config.yaml
parallel_block: false
decay_fraction: 0.779
decay_shape: "sqrt"
MLP neurons of a small language model. Each row is named by its layer, matrix (gate and up: input weights) and neuron, and shows model dimensions 528-591. Each number is 128 + 24 x the weight over its row's rms, rounded and kept within 0 to 255. A neuron's up and down rows have the sign that makes its largest values positive.
After each neuron's rows, "fires in" lists the words (lower case) most often at its 100 highest values on Wikipedia text that the model never trained on.

L5.gate1581 [147  92 155 120 107 119 166 133 104 109  98 128 145 140 134 115 136 137 131 144 146 101 140 124 159 169 132 156  55 142 124 139 102 126 160 132 170 104 110  91 150 184 159 130 149 118 140  81 125 100 122 143 137 121 129 120 114 161 147 145 126 104 107  87]
L5.up1581 [148 159 107 130 139 148 117 147 116 134 144 127 130 110 137 103 123 111  95 155 112 162 156 101 165  90 167 129 101 116  80 153 117 130  91 127 140 117  97  87 108 120  81 143 116 106 134 101 179 140 124 114 121 136 138 111 114 111 116 100  95 177 135 136]
fires in: "in", "to", "when", "for", "of", "at"

L5.gate665 [111  95 162 152 149 109 115 128 172 149 160 128 111 172  86 170 115 111 143 113 113 136  98 144 132 142 126  93 205 160 123 123 115 135 121 163  91 133  85 114 120 110 129 120  88  87  89 132 133 112 142 112  81 158 175  92 155 154 109  99 109 138 102 157]
L5.up665 [111 135  90 111 106 142 131 126 112  97 139 130 110 105 131 128 183 149 122 125 131 126 113 188 153  93 110 155 136 124 119 131 133 117 130 144  65 119 153 148  76 194 149 141 128 155 141 153 175 109 117 102 109 133  91 144 128 149 148 143  93 170 140 144]
fires in: "with", "by", "had", "of", "to", "under"

L5.gate1755 [104 121 120 182 121 102 133 135 174 119 128 152 107 156 137  45 158 108 112 125 108 128  99  98 116 134 152 178  96 116 113 165 130 118 106 119  84 104 107 135 122  88 197 131 104 143 163 132 141 133 121 129 102 129 115 146  94 151 147 115 115  96  99 129]
L5.up1755 [142 130 138  35 145 114 120 140 121  80 110 166 108 142 133  65 128 145 152 129 130 146 113 117 166 142 159 130 164 123 124  86 169 142 162 161  94 122 158 121 111 125 125 155 144 156 148 135 131 129 139 119 113 106 148 106 104 123 110  88 113 105 142  90]
fires in: "in", "into"

L5.gate707 [124 153 125 130 135 114 132 133 135 152 138 145  94 108 103 148 131 154 146 144  91 140 122 126 170 140 108 145  98 114 164 113  88 111 125 160 139 135 150 109 116 150  96 151 154 156 136 101 161 117 160 138 162 126 147 129 142  96 109 125 141 131 124 160]
L5.up707 [124 160  95  98 183 121 107 165 100 117 129 199 106 121  73 150 127  85 132 166 138 129 140  90 140 103 138 107  96 116 129 117 127 100 124 153 127 127 113  97 112  92 135 133 156 147  75 128 130 141 188 144 133 127 151 127 134 110 124 139 131 160 153 127]
fires in: "at", "in", "of", "to"

L5.gate178 [126 102 130 106 128  74  93 103 107  97 137 143 148 154 121 127 155 109 144 125 145  94 142 153 170 148 137 129  78 135 110 108 160 162 116 122 135 181 107 135 115 116 113 124 127 156 122  97 159 122 126 138 194 131 159 139 114 160 126 112  96 131 118 131]
L5.up178 [109 122 126 114 105 130 119 176 110 119  83 173 139 139 135 158 120 113 117 134  80 119 117 108 123 117 149 123 124 152 115 114  73 134 118 163 113  84  63 151 130 143 160 108 109 106 162 120 103 131 146 151 177 142 152 152 151  80 124 193 126 152 139 108]
fires in: "on", "by", "for", "at", "of", "was"

L5.gate1784 [136 121 116 145 152 114 120 154 105 148 148 153 116  92 121 117 116 142 102 130 114 108 142 133 138 151 118 118 123 140 169 120 203 106 132 182  82 183 124 107 139 142 123 150 109 135 111 193 149 184 131 138 105 115 111 108 132 106 165 173 126 160  64 100]
L5.up1784 [130 128 130 118 164  86 105 121 126 134 110 109 117 129 106 119 112 146  95 111 114 145 130 110 123 114  97 100 125 110 145 136 132 128 129 121 103 119 122 117  95 122 103 125 149 122 119 145 152 116 142  99 137 146 168 175  82  89  94 163  75 122 162 147]
fires in: "of", "in", "during", "for", "each"

L5.gate973 [151 164 104  92 150 149 126 140 111 109 124 127 114  97 145 137 130 103 100 121 137 175  90 111 139 108 131 119 112 146 154 143 154 127 127 132 138 134 107  98 169 127 140 136 113  81 115 136 135 113 110 106 131  80  87 159  61 113 105 137 102 161  60 144]
L5.up973 [161 116 101 153 128 136 155 160 130 131 139 142 114  97 122 122 104 132 141 143 127 144 108 113 150 137 124 148 164 162 116 125 135 133 121 119 123 148 144 110 117  75 108 135 147 163 113 126 143 147 119 130 160 169 119 119 101  76 110 133  76 145 125 131]
fires in: "in", "for", "of", "at", "during"

L5.gate428 [ 88 143 127 134 154 159 161 146 133 146 130 105 143  82 123 169 122 165 157 159 169 143 123 151 135 131 130 154 118 124 128 139 106 166 144 125 136 151 136  83 122 165 134 113 102 152 132 134 108 123 150 156 131 131 143  71 130 115 117 113 189 128 137 109]
L5.up428 [144 140 127 129 109 114 124 105  97 122 126 106 117 166 111 126 135 127 123 154 123  91 142 126 160 124 130 125 150 120 156 132 176 130 111 143 141  89 130 130 125 117 125 122 125 140 105 186 168  93 131 142 137 130 129  98 116 119 152 124 112 101 143 138]
fires in: "the", "and", "s"

L5.gate2025 [101 146 162 148 147 100 129  99 103 111  94 131 103 130 145 114  86 125 124 134 154 137 161 117 156 158 131 149 144 119 141 143 165 133 161 113  93 135 140  97 120 127 129 141 151 105 125 138 144  83 120 141 161 126 137 145 103 130 113 159 145 114 140 113]
L5.up2025 [144 157 169 150 147 145 142 144  98 141 129 133 108 128 120 113 134  93 168 150 109 117  76  96 123 151 133 123 170 113 137 120 156 101 147 138  99 141 160 119 141 133 117 131 149 113 121 176 121 156  97 116 149 101 162 134 158 159 127 112 155 102 129 129]
fires in: "in", "by", "at"

L5.gate1650 [111 116 133 111 119 148 126 137 143 154 124 137  72  97 112 143 135 127 120 134 150 105 105  94 165 114 152 150 150 111 143  84 132 134 123 108 163 126 144 104  53 159 142 144 119 106 157 127 146  91 150 153 123 125 130 159  93 123 119 113 101 118 124 131]
L5.up1650 [ 90 131 104 143 102 127 106 124  71 130 114 140 126 151 158 124 124 167 102 145  53 147 143 110 107 147 138 112 109 129  62 128 147 128 110  85 137 131 154 130 133 103 177 142 125 111 114 113 136 153 149 108 190 161 153  90 128 182 105 114 137 137 148 116]
fires in: "to", "be", "not"

L5.gate980 [109 148 152 146 115 154 106  98 124  86  94 130 110 129 129  76 147 118 122 127 109 114 148  83 139  96 130 141 119 169 162 120 170 146 125 113 100 106 131 150 104 135 123 151 145 101  92 101 136 112  88 116 144 130 142 120 125 165 100 100  99 110  97 128]
L5.up980 [101 115 164 122 159 140 111 150  64 128 133 115 120 137 117 156 140 129 137 144 100 137 155 140 151 109 132 156 110 159 139  95 161 128 160 124 128 109 123 120 126 105  91  91  87 127 103 132  84 142 132 115 166 177 179 118 120 141  91 146 100  90  82 116]
fires in: "at", "between", "in"

L5.gate777 [112  80  98 122 128 156 114 145 173 179 103 139 115 154 152 159 134  97 156 130 148 152  76 127 138 134 151 130 118 110 131 160 186  92 149 142 156  75 108 141 114 156 137 135  90 126 124 149 138  95 114 118  99 144 107 141  77 181 145  54 144 136 132 137]
L5.up777 [111 155 151 120 158 138  78 124 116 185  60 121 104 131 143 132 162 139 163 136 160 172 128 141 136  95  97 133 159 124 131 127 122 114 152 115 137 125 173  87 122  96 133 101 146 120 149  85 117 137 132 103 145 149  91 138 135  97  97  92 156 153 123 145]
fires in: "for", "of", "on", "to", "in", "into"

L5.gate949 [112 140 119 109 130  95 171 149 110 105 147 130 132 114 130  98 141 135 120 110 107  76 162  84 126 155  81  98 116 149  99 113 159 183 123 159 148 126 130 153 136 125 166 131 150 113 117  87  91  98 155 127 126 145  96 118 145 121  95  85 125 157 146 121]
L5.up949 [102 190 144 155 158  87 103 125 145 133 102 119 100 103 113 161 156 142 124 111 179 143 142 128 125  88 108 126 143 100 130 108 149 135 102 108  86 127 143 148 124 131 122  86 134 103 129 114 174 132 117 119  75 130 108 127 107 142 148 149 111 126 128 137]
fires in: "of", "was", "were", "in"

L5.gate1825 [ 95 154 108 171 129 134  97 145 154  93 132 132 121 118  95 148 126  98 123 121  89 130 112 117 170 113 130 122 144 144 125 166  97  83  97 112  81 138 139 146 139 142 181 104 112 128 107 119 166 115 161  92 122 154 106 182 108 134 159 122 155 103 144 165]
L5.up1825 [ 80 129 123 123 129 107 117  95 123  86 145 104 159 102 137 123  64 133 127 109 106 129 138 136 119 140  89 135 142 131 156 144 174 115 114 138 124 123 105 114 106 167  59 119 143 152 130 120 116 156 137 164 146  93 165 153 134 140 163 138 134 174 101 116]
fires in: "in", "of", "with"

L5.gate83 [170 133 126 119 133 115 111 144 109 158  95 180 102 144 173 107 133 137 112 166 114 133 133 113 125 153 145 142 151 137 109  96 127 166 146 135 151 122 114 142 109 154 150 171 143 117 160 130 139 123 117 150  97 111 138 110  68 105 120 151 118 135  89  96]
L5.up83 [137 135 144 144 157 177 109 104 148 132 118 116 107 118 119 100 138 133 129 139 133  94 201 157 157 149 123 129 122 123 133  91 124 117 139 125 177 163 106 111 139 165 183 122 111 150 136 114 162 127  73 127 125 150 147  49  81 118 132  91 119 135 127 115]
fires in: "of", "in", "that", "to"

L5.gate616 [143 126 110 176 199 154 157 155  92 158 115 129  83  78 140  97 146 103 170 131 132 122  88 106 141 127 168 142 134 124 139  94 135 133 183 124  89 111 123 119 122 136  76 126 161 132 142 154 125 159  94  90 131 128 121 133 117  77 135 141 173  93 153 101]
L5.up616 [132 112 127 134 144  86 145 155 101  93 177 113 103 125 153 116 171 136 153 186 130 145 124 129 128 144  77 126 135 157 132 124 111 138 152 134  95 120 129 119  98 159 136 131 112 150 129 166  86 138 123  86 119 156 143 141 117 130  95 157 119  77 142 147]
fires in: "at", "attila", "by"

L5.gate2220 [152 140 156 137 135 171 115 120 116 166 102 179 109 131 147 147  69 115 146 134 135 111 100 148 113 120 111 159 134 152 127 147 164 118 125 115 162 109 154 161 130 131 146  94 129 172 128 126 147 140 141 117  98  88 141 140 146 138 108 149 151 136 131 155]
L5.up2220 [148 146 198 121 114 126 130 141 153 128 134 158 123 114 113 152 147 141 150 138  73 148 105 123 153 118 111 157  97 136 135 101 147 121 117 114 144 140 120 122 163 151  82 154 101 114 131 168 179 118 103 132 115  94 116 132 100 147 105 107 123 109 135 165]
fires in: "the", "its", "s", "their"

L5.gate771 [ 90 102 119 108 105 152  98 123 145  84 105 124 132 135 143 119  74  93 120 123 152 120 140 123 185 107 103 132 145 154 160 122 133 130 142 103  82 110 152 153 137 170  99 125 102 101 100 138 139 104 171 106 146 176 116  86 113 148 100 116 100 151 157  92]
L5.up771 [130 165 158 132 140 156 132 161 111 141 126 115 124 128 161 115 102 144  95 176 181 124 141 133 151 130 110 175 131 147 141 112 118 124  61 120 106 125  89 160 154 143 157 125 133 112 140 121 125 143 125  66 160 131  92  98 117 131 104 104 135 196 128 163]
fires in: "of", "appointed", "in", "on", "to", "for"

L5.gate1275 [126 143 107 141 130 166 106 121 127 101 105 123 133 121 131 166 116  92 136 112 161 127 139  65 148  94 136 132 136 156 141 135 109 136 134  98 138 124 132 160 136 140 123 120 132 140 138 169 134 154 150 143 127 154 126 171 119 126 155 111 130 135 119 189]
L5.up1275 [130 132 103 140 156 111 101 111 101 132 127 123 145 164 133 157  97 158 167 161 124  99 116 104 141 118 104 163 137 132 120 143 168 112  90 129 128  92  96 129 129  79  65 126 142 124 145 162 163 115 134 105 143 136 107 148 107 123 160 136 117 101 116 143]
fires in: "his", "s", "its", "a", "their", "an"

L5.gate545 [146 143 117 113  97 116 110 110 136 162  92 127 147 131 155 122 130  96 138 161  88 135 151 149 151 124 172  88 114 135 116 125 132  90 133 100 141 126 133 102 160  90 132 141 123 134 118 145 126 144 154 160 138 164 129 132 126 129 137 117 116 129  99 111]
L5.up545 [ 75 177 134 159 130 147 125 149 118 152 104  88 178  68 147 133 126 135 135 147 156 106 177 121 141 147  88 138 104 147 113 123 133 121 168  93  91 126 114  98 128 115 142 115 124 128 100 129  80 109 123  84 166 125 135 150 102 133  90 143 153 150 148 103]
fires in: "in", "of", "for", "from"

L5.gate1774 [124 104 128 162 150 107 128 133 100 144 111 120  73  91 102 109 119 152  96 163 146 103 139 122 115 113 103 119 108 170 143 136 145 133 104 131 144 126 130 133 138 106 138 134 120  97 173 109 135 127 106 158 140 129 102 120 115 134 116 114 156 137 138  76]
L5.up1774 [119 136 143  85 127 118 110 125 113 133  56 141 145  88 102 103 126 105 148 106 159 117 109 117 121 157 100 143 122 124 152 155 125  85 157 157  91 170 129 114 138  78  93 106 131 120 145 165 103 110 112  77 136 122 149  92  68 163 139 115 122 118 140  82]
fires in: "for", "about", "spent", "over", "of"